MLP neurons of a small language model. Each row is named by its layer, matrix (gate and up: input weights; down: output weights) and neuron, and shows model dimensions 298-447. Each number is 500 + 50 x the weight over its row's rms, rounded and kept within 0 to 999. Numbers have three digits each. A neuron's up and down rows have the sign that makes its largest values positive.
A block is one neuron, or neurons of one layer that tend to fire together. After each block is what it responds to, as a language model described it from the Wikipedia text at the highest values.

L3.gate14:495435540448515522463538501590581542495507594456467420559482505436425489443459507449486511470474541502477491421613540465341372471546474422429462506469527463489496525468525491477509536478568499616504505506475430484493468533576527472564455507479487497517501486517533554530462523509521465562406497553555530482500474514441536509534474538412427542520493506498544395574541499468513425510499528545529382507476444621478505397428470512531432555493536459600489
L3.up14:516478436495502504488544527469523408547398535526365567492500516522595493490468530509571483512474516470546484518529629511485481560418543457518435476407414498488472405456607503467512627446538435587502527517470508585546498549512493579466441516472518531526491511534467462490512420513468543449561591451637487495528501449584541360594520577521429467542529504526462465346507638433463518445638555572407493553573429505450573439495489531650521375581485455455492
L3.down14:512519508558551564514365506468499537478525519468447569324342507453502529456550564511478515511626442464452524491556496416575563492516467580494553603410488515502491523518470527469465519641431536517495517484532570458527563531450543450515516459418530503468539475573520349475553470511506491476484515470493505424500478569470500544498537554498501516504505426540587514533495440469496555550517418471460511392533607529612562594491519401536529501524394484420548
L3.gate274:488485523448440509528505469506551551563489514535537471504457523499494566501544520593449650460494466478511475516583414424516525522508469480501521453534552498515495472460475510573484538451534498597494509559486544485512516515465594457533517473425560521540455579562540514515471568476514605504545529446374532510501415454547521488626464475592480570579520498518415497514433503443495661508459534483467569566477457513541496577429450496499490496465436548474344
L3.up274:483519455518560540392543482575449478516459516499472439523478508464499559463553403485512427566473547509528529478487435499480469509583477537556482464482512447566552552552463491581471535456539488558496466540576506376557494530592527557541513448449506540531532549528510532503521540484491384450490440500377499518516529536523567518421564578489522607506443535463512520514548385474523483508463450495530537492487512469554473410541403417536574528605506493508450
L3.down274:420568383537517544593479496483554521477462472551386503442497477467459460487448523503502524467478463403534500489554604588507554428523619552626360514441514474461509514470410535562540494493513576515537367507545534451483493459504471553490486552462463576576587532493476494523569554436506416536531500500463552428467452535443418425448482466540524481571632458517481521512556490509520462468513596459537582555469559488548553532432450601600455462601464495503421
L3.gate829:402554561459498496531488505556426445464512523545572532500537500479516436490521501484527542537536499483568468560534554475472450469541506542527463392510525483627477505432533442493440538432553544539519567508564436477508554497416505531509543511466526398525474531527542519504390516502511575438509516535584574489543381466562454515429473508484409502568514469514557454516494517513513514453523473501417526480450450426435495569492547510467555491546505636500523
L3.up829:536542617514476461502529483426389479502560497501514537572501476430427477541546540564528549463442422510528573563550532512446510510515479513499442471475447511456649425474447538549426541421481469459521480504483413519505518472512494468495489612542447535540466394484562563556513491534529484457463507429466473444447443571465440484440475487434467449581427481497393490460528473445491494578551496466447631479499468594446522482479513529478545562564576532526490
L3.down829:504518529552478502577583427528506483474479527544523412467530564549483455460622481460559545490502514487508579547495470506485736541544428567502501536508494553434440478475496451462511449514500471474491606487497467497563492488548520406517548545514542538433498570500468628440483490502516447529501484492432586558507496478432540526417563515505523480488531516542405441608465480501409525506492466506572557480566689540482455456485510536465498440470496596426537
L3.gate874:487639597481476433508577539592515503408432480516549514550486525433407536499592518515430579487435471509517452402512543505487429543551509467531501495469544505453525408521484412501542518360600406552450495468464502530547457577509523542590476459480599434560427488483462492525481499572521522558418463465473501504502469500495558555502473518495537558586480465531379492433521417509543443507535567466506613569425486493466422456490486508489482518500527508552492
L3.up874:500510518502482482526515568482563509593531557431597506613470554475541505575616579536473614388546511632576580513540547520539467539501582493580430495485542425491542450470534457552521548484545514447588576451528483488481452470533462500415439450441516535479474428486520434516500489476491458508404489558543425550548464445523513501423507479450484584512465487578356593474432493541506447492449502408499489454463446556520414458511444581495624490502481528511428
L3.down874:520398518594583490413532515523492478526451509383526523489495449532553534492518524516536542475507514527503541512444471382616634579475514577551429438519451501400518489497445559510502451496615538444499619449420498555539490447509498469508474498505512501598522518502520487465543543476419455577478426481563540520482440524507575562426462487578534485490475516577420527526442468492519427560478590483528428544471631504475497485475403478611443497531448452425476
Infobox markers and word continuations

L12.gate699:572523514548459547449459458452492459508548414541460523479595583480387442517500451588417446513487585472603334510534436435567542474412463505491433537609557468452430489590524512482455579516563430481479445480422471535498451549440449572597458533449504489551542511471598366519445470487509499576517416461330460569500566478506489474614525429541494488496510516448462507545486431572478511426578538501461466596524461487568538556556559418553409522493633485407541
L12.up699:508498537530603536474482499427458461493372597514525499598479502523439443554459382470489472543454480515423499525440433517434562514504400386533488433524494513446500538528445514489420453558495414470556601464511430469498538480510500490477535553488484543491524511465486490527513528478395482408518448492442548454501490448483500493439516514514402551458531552446479520532425487461492383521479540530529482543502540609553472631514621468621487491490479532513410
L12.down699:521528526491436522482475515497447570551556482557514508575504444433477512444449532428531439537569410494563600464574367509489586526482545501491488507548517511424502609450534481533465463601465522442471516480578567499469527448480470497471522449527558528394420541488424445527499435554482517458554518497484555487563489462485444524563489536519552409550440451419483456539521421561466464542520512469497497437555412502459468447537533509523325541469512542505556
Start of predicate clause

L12.gate804:490456558550488482460488481417475477532459480562560573489515407566525389543508609525482498612472445428496456501517513490463405421529483423449379502517418543555437402420487481562556480588595497518464421534597490550545533544527486478517535450463483479447429583526475558478428546523553552558494528470453438526577605455422492468523514515494501486516536438420581529482498532501507457446545503475628484629472444490483499477525520431427520480510546525539469
L12.up804:526529503589525516608509452511467533467532515516516442458451445507407448484560501470534613462494488464477438476510530472474506472572457443541424448520472480562436434476461504548437459560561578454527439520543523519518491485566566493519505506467508483419517550616481497543472525474557578477577526539466461471624514511522430505411508512450417406541448419499573443471510549428502414497498578565490533519436567402532592505508485536504527470450489494496477
L12.down804:512596629427524519511522537545504386499472431530458473480509537514481496605506534467460470501513506496523553467519592527523545574475526605458467486442516593489473539530538389382517593417529470403536539431508468453501572397545515364485521523412462430469488472455442475522581613557503525475502435496463468518452441476509439516544483504522492594512505515409599462536497475553472456490484464453522617470469385508498471510606569491422496514500509504471514
Word-completing suffix pieces

L10.gate15:525489467512582560534477432408552515496488532471565385414674422463483408463418516463536436453475525570398541515419466464503497459555405468450530471479486482464527432473422457453478453465472569556531517512514522465405497584499595394433441505517481408482560385488464512505484454497540500524530492524526497473508505562471482491515525436595475422441478512447571529498473500389486490449514492506522491542482617442481568537494512471496534476443495538472557
L10.up15:457535585461551502478485565477563533558552508533613377523472474576480477483437508465591498497375517509503566423475515524551535548503425469420426561461509550559439486462468434408505460452489505463537519440413502505501528543450455485545471412527484424591422536504527432576471479431510514521559529547515520443582481541512544501467587446499494474558566532500486511542444612491501499499496570505581495524516552532515525521488512508475471427500531452552499
L10.down15:491501525463444502520508540516450479471537458487473517568398482549475513440561511572555506549506516471524442493571476487535481521476531550522517483553486475428527562482525433554444573467481499580593575477440474508625589511563486489386507494393446512497497540483504494456447489492402436485443453432495537537472506474570506490494447594450503535405447451531485500597405432465450514459593350431579467493483312508512515496514443554447472576475425506503550
L10.gate511:421573537523525500466508533560561526514500532424513502493481447505556535523409481513467577515505508553452468415488424505530407554510584480462483502513495589474582444548566490515475463522508532429499474495562505466543513577415462464587461527529607510503505508536555411536435522514549562460371489375428487530497457467411538498502555504566364498493525547438552447482410545529590561464571465518486568481492453497525523548439462494468508474460442576500456
L10.up511:542516668445457426503489433456476554403454489459534488415538502499542420558476442453498513474493458490517517500545474527541492525552506454455460509534505560557500461492500570444491456455533459470432429474497579548515619475433466450521439522491507480470486479530495499516548477500467447523439493464473427571535587475472483561458490542445492373555479417517534502523517500473548518538452378410544538456495511505447540548423563537422507528520525675573543
L10.down511:499473420426519543492526437495553486461549539429486565330506555515550446484467449473532344370474506515584454512478531536557508523546539607454493470486543535571472466440537453540484503477537443534542546474465545434482515451539523492478573453490516438502475470531464555473428523518507465599501581509525450527523505472553517476556515495454472505514399501571531553484564507485491489590615474469511334481508363474576488479499473473540537455514464437551621
L10.gate596:433470493547428482448508452479634520515483510486503454447519458454433478544535467445453488552555489580490487502562595382511495485442498593424531484530501556531479462403599487465564475513482573427517519407553518550429443555543539417588549480545568476559543493483438466491523511412453524520519588532568551505483459435493465515579545427473530469452569538439563482520414547497557531552513494494531371439449434518473456522584428481505466474506475504513450
L10.up596:488471501485484598423475502413501485416559448468471541483549521480504429523634501496508562401480509503569506532435471521432464372482428534516430517471494460549542450517468460561502463527438543560461472506522485439443533517561505486514486548481465406519493427436548377590539415455527465521562450447579563477549628412549490533486615540620407469480501509504556503545506503503493430454495511496465518546487491535449575502548490510536516565535567650507503
L10.down596:487520503464513454496491497520414594534449513437470558486454575641485485573475505485403474476466516497499557513506445418422418487510514518469515502523554450477478599475495538497441564478522505538503631456503499522498475527465513503624503462566500635508561537584460477509502475486474487573575519502552456484464505521428518471531518448467523501503518460556540467493460577453480499453505418511526559438479413492521523492535482448534519520469537448494611
L10.gate872:451587523504544496377437427475585438572498593408481492522504387631538435537509481446522467370458528448516531514572454500522495505504558519466514469604436585525459478451548378565507514426464479367472481494494540496468402511613560474549416517558486489524474459503541521462535567529486528522563605471463519496476447547472486528462580516495528514532585528541408523518556567546406507528488563480485533520516458454403490468487517556533557492562549545528500
L10.up872:498528439474565483486512519540411442514453446524503562490513420431456513519511481428622476482502498547378516445530504560550547538532357449487513480488541488460500514480556472539453579541421485489444448474424525556423483491524470458560517469509537541532469525559474616562526516521555585496507669569479480422444450607559432487568515592452485459437497543577522480501396462523507441547479449561477610579504516494368461535516535500468517517507518493428569
L10.down872:419479512488517512503478420579458525510455437534535434529426482524455507425510482508503506470488446493475441545570422537519527501544583465503562517518561523580493500453479451465559469522426525461454494517588491473462504533398570471477491539548465521527543504478449506361468555477509419554482534561411457535535559487497573559532398441556527565400457443415397495413518532426532436529517548477480536485496486480419428498455552530473457490622601507483606
Name-final head nouns

L12.gate729:442465489592459522521542494465470418487542514414465440497552586483577391550465441490548596434384494493554513516571499488543422495509540542513460478433468491461582327556560523550452617537538561531444415549460533482467480583464496476506421504569461471484475588422547498470407522480466523510584528418456525591506548454488529515486559512606483521555554567536442475575529556425443491501614439477497481427544455416436471551421436493509526519520352483470555
L12.up729:463425493468453568537549493466468477520455379508428451480486456472536447473505449494448447578467505450508525457534506502511441533483528537506612431560513509529468482604543486463489388495533458511450551474460482606470528509492573465396594514551490544449487447447600531535496472517471436507501454521505502547379503495477408454554477436510396494526485482482486503602541501596614462546501463546502554404493560457533461491456480488490514511508402489460514
L12.down729:535523536548477484518566523439380493491555513482523569511526453468486485478426480485495508490521433523631502517522529535460496543559577523568374398535491578492587510393514585537478456460536465458540467503478535479569423445517524488531478561547449476478490529424472415576565463557505397530441446536523523452470531541514434498510529488475513434505573503484532423540473527441543486524532504479447431521492427466469436565595411530504534519442478570533510
Word-start fragment, often L

L10.gate135:406434521486509510358479506607496520470425568404498502448573501473487505518490354487500512564472511463526488502393498435476450524386561483514478514482418533506571406530510431549492480457530401589481515561515500504533522453498481479524445469482432481514533570623470485518517523606508496420589478626529485560422529486583425578388515548476498337470530459574430474544496533461514546455504501389547461444549506534484450588546577527461576533518442499548492
L10.up135:469445492549591498440401570512488450469521498536490534492497417593573425475435574510424506450450548322558473507417558440456535510550568490484524431534607465505540549509443480550567448497468457543425484528534488457417350607469480480395529457489471397512484493485546529518523477454459446508395518522510507547478492545529504445410449495506505518512526445535539423553527530470509493562589476533455496472584523551507395542497603607551586570508593431534522
L10.down135:467641482513532545579448441486581542480482483544539473497406411492508510487527501572487438457567571520459556519469438573503538519528551521486587423452514479484497469515374511510470475545447498529537483441532562539538515603449512543442443612517503537441424495569503408485559420493373424515389557457532505555471510559424493494596491529539463479505445484502407476565453533533469472510469478604471451449491524497524536462533450443443526499416563535476486
L10.gate407:443501593565530483534503584467507539591489528523451528571523525407534562500464409531470505505476502441417522471538527522464491521491504475558560510451533424452440512542529507555493531418473478429503487453507563530588463530461510518523527550534566527491489531589562463504498508486551392480433549518402510589451536498537475480397528506553477613592548453473503447443520606507473470561510526387581457423468539531526450489494524491571487551500516473529505
L10.up407:491543496483621522492521546553505517473477549513469503397471428475523531529572432478530475493502441452509486544495448609491514590410473436418495522489477418560540459570509559508539444485652455301494534588514477506537466524462454469456511540448510574542528549573491534454516502477574493518485450440445478489424622458472532476472478455584460499475476454440521597491507530462501525384524593501466459438465497475489463494486499564592474484449450520555518
L10.down407:461569431502514512534469463501464498460510429419491387500508440591509554581544419551433480475565505616595534495548440559491556553479483492425519498535438605533477482439503505533530474485433514529554531475567452466538511549482405444414404477469478495500480495516507564389530494426506534489581482541569497533492439504498508590478526455441459441524423544509447475476522519479500430452471597518433485505559464519473528474453541473560546552473545450451565
L10.gate633:506487418550558637421477462472535455566552508521401531533559491528432564465481471516511569486510513520523480462442548621558532484344533555495560407449473432507522581534477535518407499443489452452533502478490564419503535532544555498506450467434501542416470518474489400564607531531558468481451528482463510554548594471520493501433491475440474407582587559530555546457554473529499459493607484568489541477486448498531515581518513571478436475475472387483507
L10.up633:533458536504515527488521519516502485458537468430505574447543626550470572533553570465471610482501422424599474472531450483528587530464430513600455370583528558494384418505373448446451517453497510518489512461579454580480449508470443531460481521472547509457508561536515452456512510476563551477478495497567462453434537491416534561593474505463509506401492522539427450496480496493512482518476525436531492502515469514489477512495467556502424529446488450419450
L10.down633:466494479474447559530526459405494451523460554339538386422483570513527463538416518486508485515467446600508449435522404501530506593486467439641399548466453453394445601463567480430610513555528496502536448561484527515504506534529461471484422464562434445568523543475503470468477484449527480463519513441482459566480492553470421563483501452487508444486490488373534525512542438627528490464404506511488553588550624556523507541478446465480470522525486513473461
L10.gate832:448504462473505486484564623521532507487500424566593472585584453528555419519562491520441477474511590494513573481433464543474539479434467506422409530598506486444530413469525480487489522560514490537541381528539431560503457476491471530470489509528404476463561427571418527469458476490487593482583420429461470454447549485570515463437554493558508518612591503473508426525444444440470505535555514470454482511519501537545565500393513564489586451474543547555421
L10.up832:488449562597572455586533435525507467537494479561354614512565596478502506498493492443466529440432520423446425547502378527535484587458530488470500498535440588503372468563476518440476451501456502524509413485501499506529429491491502409443426538480482486588523417504440531495539531567472529543555507617517446504458494300394522493493459463491456470511436526561513593509512480530469450452512454470421441516481525466522441455473517503548594510479462531437528
L10.down832:419446524484465597507501561512541483517530441493450492459510472575482464465477515495555606442504448505524460517565524504435449383466526557538499492528529430460533435518546542578540517434516488469532673473550517521492444389554479526470555588521586432502491554434479553446517512527522621539400519443459512481500424553505497543511493609428451449484480560453462415538523524547472491457636520450513588500490540529499685495476432454470436503486591543458500
Clause-opening that/which

L10.gate83:476533499407518489430490435481533498451433521458516496457469476470477492522530417492608551486472457524473579367450534414472444498492476559463547505620515579501476478539477490554524550499521499510545433537476581555528441458445558461503464511504395459513519560530637424503430502552494475496483514516515546493563523510543454590494429458438429489477488430494479626510497549462623470476465514477490422476545543450597503556592540547428540479475468435427539
L10.up83:496443465435429459494476496568517524364541502555520440449536413453573444473500479547626504511502508496461512478551515568610450556415505588464579482570602513445519467502505460521539554390508510403467458549501479449522502460534518503506557468559475560502537457512484463456576563478548530452507512465502409469551592525451581502499439500503458527496463579481438458578520529510462544443411402475510548419510479423518418465509510513502565521515544460581528
L10.down83:584395447584509526550312569503496562540545513492427435501502459452497516529490501475528497433510451510589561476464522545527540534482558499487500535539396565409451422527479484495516525546520524465449430555507531398513524452476424424513536497509485517467494544510472542521426479480524420501412508442488515565454546529513551496547394471441552412499492610502482555522501572408521430459438461514497576542457487522454597564504546473470529430534562592511466
L10.gate243:554549488475504482585529606663543472514489557468551482565587443499493500541559584473421525465508437474424535454495572450536490563501445591463549404415423507559515499524506452465484484403489520438494510439527487375506486502446442505529509497519605500513498482511545483525505513524541517493454530451475523581478468536460494433529408460521409572471487518407454489500491505479588572463492423501643480427501482457551487505569563508461536470445453566481502
L10.up243:465489478545554357555527470572572470433457519506542376518545410491495549450543454474576515486474424467482568537527488478492463474455507486449426473425455525435529539500532408599466642512545556507509510562517474454501537471443456484502505499470494588478477456467517600507530469547514514493544526493432602564556433512439496502477507499445462551492414474457535542448504388477520561507511526478552446498523483544579557410533476496431481508544408531506471
L10.down243:511454537461593520503566561467483493497532540400528445549522521463548499403463479512468599542532619432510540415514588528457476484556537346467630514567504455495602534510472426475555479598436578470517382553483556493481478510450448448532401553527439473512461533427550514529442533500499505428447521489495520510473485523524487424534454516498552506524491485503444595525487474564418488505474458424582467453494586442508480561394484583508548518456474508467470
L10.gate722:509517556464506429511490433499525529440452482523418444559536472496483490584403402478533484523419475467536544517472478421486433456520551463529479537500493463535521490474533498522457561482501465488447514500574554594544572534505441580507497537451612539470545484497558398503557473506498493445487524512513505489484492549568603645496471509395524548441477554564528433439571488415522460472571496460446514501428507526617455530523469540540427445561500561481410
L10.up722:381411479484502517527443450531547561491499465458503491527585475554497475544501460507459523535505454426527561530508491444462464467453578486533534502489586511498431422589575544510539476509505479509461524475515569460516552489450587567490479506505570477442478574514567489531503533470503403534489516525527483612524533464573501499495438578406443569532435525515574473520512490517441563418418528514515489477497448450651449477424454478441493470464458477459524
L10.down722:513524404429440535517586534438548467461439543492601486564523522440490476503506503487435466404498524475590492473399545594489521457476448422514502529454479420461477474386503491455488500538439601583526508508546445494467495524488520559490447525494543486462505557581590491509462547560519500472455538527521506546567459504493460546487487516447574353510569506493479482359516442573471507523495513520493483514512585405419486553595447481456509497527591484490563
L10.gate926:474512411485611526512486465473524491486544522538543473508547469417459502566469441494582500442385478559506490519421441496567486477530545525524514547463487518458575567542458561534621601467414472543413464452522537498589418440530548441416568561475458479487421393504588532490573448530453471488440451539479496600546458513553608488519498535532595527468456510520457416485519556463537522493542479430433454569428439454467515551570477538512429482578518515474496
L10.up926:496451588586440501556448504530455502472488525520429570515517482489552409497453459483502418488447537518598459407474508515461475546460447575475440469565563468484449503501377508432403584474491487485439514539348490539606497475496398499517464478499571515409526424497521448551489553414528488609511506473477527552530516436494591432437453422598506481464535530470540540442537442500472523501518483574474488447479508505542481459448461514498559504533466545453516
L10.down926:494493506518399554405478454473499438479507512399543497555482549573560443523534502500464489545550511482566619464454519498543522536403541452477432469540517492499545512526550523471469526543471609515538481555552522516474529423510466551499419538422528531462483530599572528492552537494527476439560614469527556489528474500508459482519448570521486407440536581494564549450583459495469584437483507539492541487495553467426413525531451406444601540504478453522537
Mid-word "el" fragments

L3.gate65:420545476520491450414512494485472477436534461506488506526577543541536450447509421462514467398525534528444471476424558512572499464495495545454497560581569531549472514451576533579504496510543573498412519475522477477432419488602447496438388517452493449552495534459537493483556557521489487535498396539496516478547526462540444497477530386608456456445578454537421407574442491435494574528499469473492393505491520440505363503501538497479496502477528533470533
L3.up65:502485484517491437457520447520441489454516443484472565485460545544574478636435588524548419461549529456584528509444476531451520490452445504444389478479504553407547315432521497525499506532538545417467448489523584514438400572517463583427494494486531543543470508484532576507621530449513508488478544459425431524582506437510515530453562495460559495485619558442465470557509437526511478493463517480408443435509438480447470459555461537484523496581464536475442
L3.down65:441476463493410581499477528468613540560465453505504471336396481468444476494521517461440551477513462501456455505504442501431352439552521502491451533539495549479443523538502558488630481515537614528543522508496491533499501442531363503450476493460522523495489543467466524492544510547464463461463442498522561491484485490569557570475475383549489493460433490562500531534537520535443562500384472474463471406488677507484414517494488549319482438465603480509474
L3.gate227:370472563523508484494577593536407554494476545556495441497452445423493466526509466472584503492436564456458518504463539446525443544550542486428569430427503602426473617531512434542476538466470504466506447497490498540505559499561576473545456537550499523497511400487516477536516360549532588523565451511478392442573530456497468492544564485541473392488466489457511519452485521474561534511477491430507578512444491492479620552495523525468483506539487578560474
L3.up227:448526502486513492386478529613498545411503539487522608493534496506548509581472554433489481427511500519371615463536465512536525510549587419561512551473521608548540466473515434481522503518527448516502509522484437489534536490454483466436526433520577476479435466524532539458529540533555451429465516535474548469549487548506427351394555445442530447544492482504596535393487451528552360556449505412635569439463493479554525517497488502490430471379532526515591
L3.down227:529483609478509522420566512410484488523534495497484521440531576451450484561480578432446497603551488522490492538458532458448425515505545532494492532429490579522465408478513559495409449523456556524467460397523481482470510590513504484457490533523566435479426597432521435507571545500496619442512503500445478401562463473506396429499492484486502423503472487415535457444478350471517478544595403479561529426430292510505533498530513543415392502507499474524557
L3.gate270:551498336515419431550432569515481493496487513449566513510585526493526435547550505510516474474457512556585426476519456490572526521399481510519496496514510554519456428428508516465516553537434543476573455437526547535485447574527450527436556484573553476500378465525595550620507488475561543537517479438419461495507474446444593472495478415541390537416518544563432497598485415408473548423498576496535498474448520471447525478538482492479506569468499595508525
L3.up270:465518553428521506396462422516468527493437463513513539587430550441421567477506554430440500492451563430410485431439464477467469448553523493521497501483480494533542515558527458452486452543506497595534492474534505477472492534526531509495511474505492553600469477565552586561530419599534525470502527605583455547551423476503561580507556498466502490542456482456494415499466476489561522524558503459479524571448346465469434461548467496515529529482496522534573
L3.down270:540535472510609396487417557500513512531503525543507440610561553453497518540458516535489579560488560604465452497475476465487470457398464542443564550533505527407475503523551504541618508537439552479513456494536523575427395559393456463531544564512494460578487418491471540538546446506441534470476405424565391483545464431493553468468439525575474484443455546478514461433495360443494580553461594518497477465465498496546508482497463526496496494445474572490470
L3.gate299:545512604434450508470500522483552546512455446500487517499537515476524518513497548534495454484405544546558512419462455482489428420496510509468456475487476472510529541379497470521464520551480574384470483501575504605531533521546533565543415422581540516573523503536483503578526362479585639473439513499485437510490491452480404513496515546447487512480606479510579487480502529515496535444452579505555524506474545543512524565532467499507532452468530530556473
L3.up299:518495522466517442498543462477556435517450521548451533511473573525519498438448536582471475465522523486517502515548565447457495542501585513465582496495531431527449569466579482454518444500466636470514513477508519489461488480537469483478490479619481536478407412452487420495475473553542515431420471596490517423511483467416479520488523521579508446484506499543550443528601644528596529507432524534413493446433464467529471494519516540458461439463495551597552
L3.down299:510435567458455395442511453572573512468448458519550504550506545392422495550452484539444485566427531498504528434458459487429409512506571498510511519514538491582455440448463428463484550519413556394547444399519408515516621526470472473515486466459521566582473415496546529416476537545518449483490534546445479386475509473447457510525526442560508503516514507512540436535524451498586440453442531517499530488583597506492561534524496495420469458532543561537559
Organization and institution nouns

L3.gate6:456528591549442441433559506552459521537446425564523453527490444435534456525571547524447405564522515479512460461409509557535475536417659538477548466532439450602520480418477577429525454517524505531561407509577489442504480477432578532523555569433413499607545563496535483494439467481576399489512421523483523460527472461523535455487495485522507588486457545463426567371520504470559524513577516554431537571451509525529487525404515451486467578547364479377454
L3.up6:541517615426496431563514499482533487504401460428427486403526566477548494505460544531525463523491546379618438532432566549459472526520513437535456465464456471523525518525533542571520497504531378487628470465579422524428554489529482513568614500524436470532501430435436440481470499599567536523480459507534531468508494473501480465513498514513476549464537464578465553568672481490464491497545366512480528518550476442456503447468623542499479585604497436529540
L3.down6:459521508489495506486605482506438513551525468476459507481509478426496500440554477514515515554564462450503480483475452477488398558504494522453461389471472661491473510479496455452515492538537500484605521468477449507515497507450476502593469513584471527532475452695522477443474623562564435583435424508520508509586470394509478463561492435577486523484524478526530512552509477494556503485633510411475463493536632525513508492457545467392458475626587445387492
L3.gate179:494549459476420564610498388442551495518554501430484437462507515465489593498529527516543472566481456511385527497466532520575544550487526448474536472499497471578475541479517568466453389395454496458422546465480490507488470474521535450505468496530507562450551461478487421448508468519562393522475379550502540280484394498478532541484500449546483483515503464520490585476514561567516486506517442480489538517644483529541534508442464507510475503469459589447449
L3.up179:492513469541459583520496444560519534535576536536472483526467589499566416575408628534533520494469437467387581464543449516524549612470506487554477508569587433435457488459436528503558491516525526388491516432581493505569472480548540486446427559509483507470505591483515506429499527547500487467391589488495507530516540539523445567504511465533491450523588542481482565471466460518470469464494545516493527403538546417455464516502433468443574483549522573507523
L3.down179:511511483518518514558521538564647420461423520480534470522475487470469545459479535477486464521494490466544497522515476599540715477529492434485564422463445505632459544557587492521436453478530487466497520485405592535499519517532540505404438488579550467478522486488482463493540566545488512431505526473472515432525567460467492506491469435542441408515478497462514512424515520492485514580474490514501528462547603470505522534615506555397562460543489478479560
L3.gate464:536576486531378551532472524475479534521530503513462576494560476538546547490490481600506555500491484470537517458524562561483501547490474498573514521478428458553473456594546520462566482533461557478494484526500576467552547456439438518515458561533501489417437582525630404455549531519483522528511623545446419523538484536436623471557586450413458444458612521609527573511518589491516571431481488500461520478464481523474521461542507545443495433504522401503476
L3.up464:522534466471442602514503502431471556469494471525616496536465509509528477441474553558472596406442468409527544429483509498481477490522542563593530523496511582502502478530519510461532501421485548576465487491526471458411507453472499508520547471474490530459420482427506396467629383526539539580483498493464367491421569552516449500523476502575540523530428517519508517533520536593502611520461469421591491472487530428475503520549518454520520562568446440513481
L3.down464:461526537531507441524445522503570583498550431555599578468473487406484478517515454438501510530510383542471474482476550469482603517458457445487591556559433589498475428474520584581489503497456485448579598527514494450562564412492556454454415530557581573565527491487481480557494610514510514527452508556600462377525515475555484468518559579508490489503558475561516470555530519495457458482510504503517471490421500517505583520480417441417459473539443478589541
L3.gate745:517529474503515478471533511592519579460507566531379471498464439507483604559508478564541507498426464481440440481451457573495595504457584587486519506504383526464496553501535513449559461479432452503449541481547550399536368505401506507490522509525553535437544580377525475483528535470505428477506412489570419490561578470485452506569495502556572496612458486407438485392465513517533517511480549488495446511547527585498494515521522456500557533563470457427472
L3.up745:404532510520482466496557524554551515469518498497447511518483500665536434425532481459481496458484447520473579504498491571527517549561642454490497461535277457515442504466539469575546490582545490496563498495480431446472426478539484439531610413501542391448510633437485473472502519557448471509501590516577524501545490477539531422479512487479522465475456486564504507519482571455579474506568516526528481473487510437518551558505471497515465439504552534509513
L3.down745:513501515543605481547508516523485542505483546482514567402565479545432520438589512492498494560534539508496502467515512478570533580508524488492501575579507523574480455492547483471441502568517514543486381510496491497618497471507460414515505464483545468488514437436514513529527426534502504543467543503561488465508453491534446473503512519504476499581548513568552475505396564483481518531578546509382480471480665412437483464535503462534551408379465517570505
Numbers in coordinates, tables, dates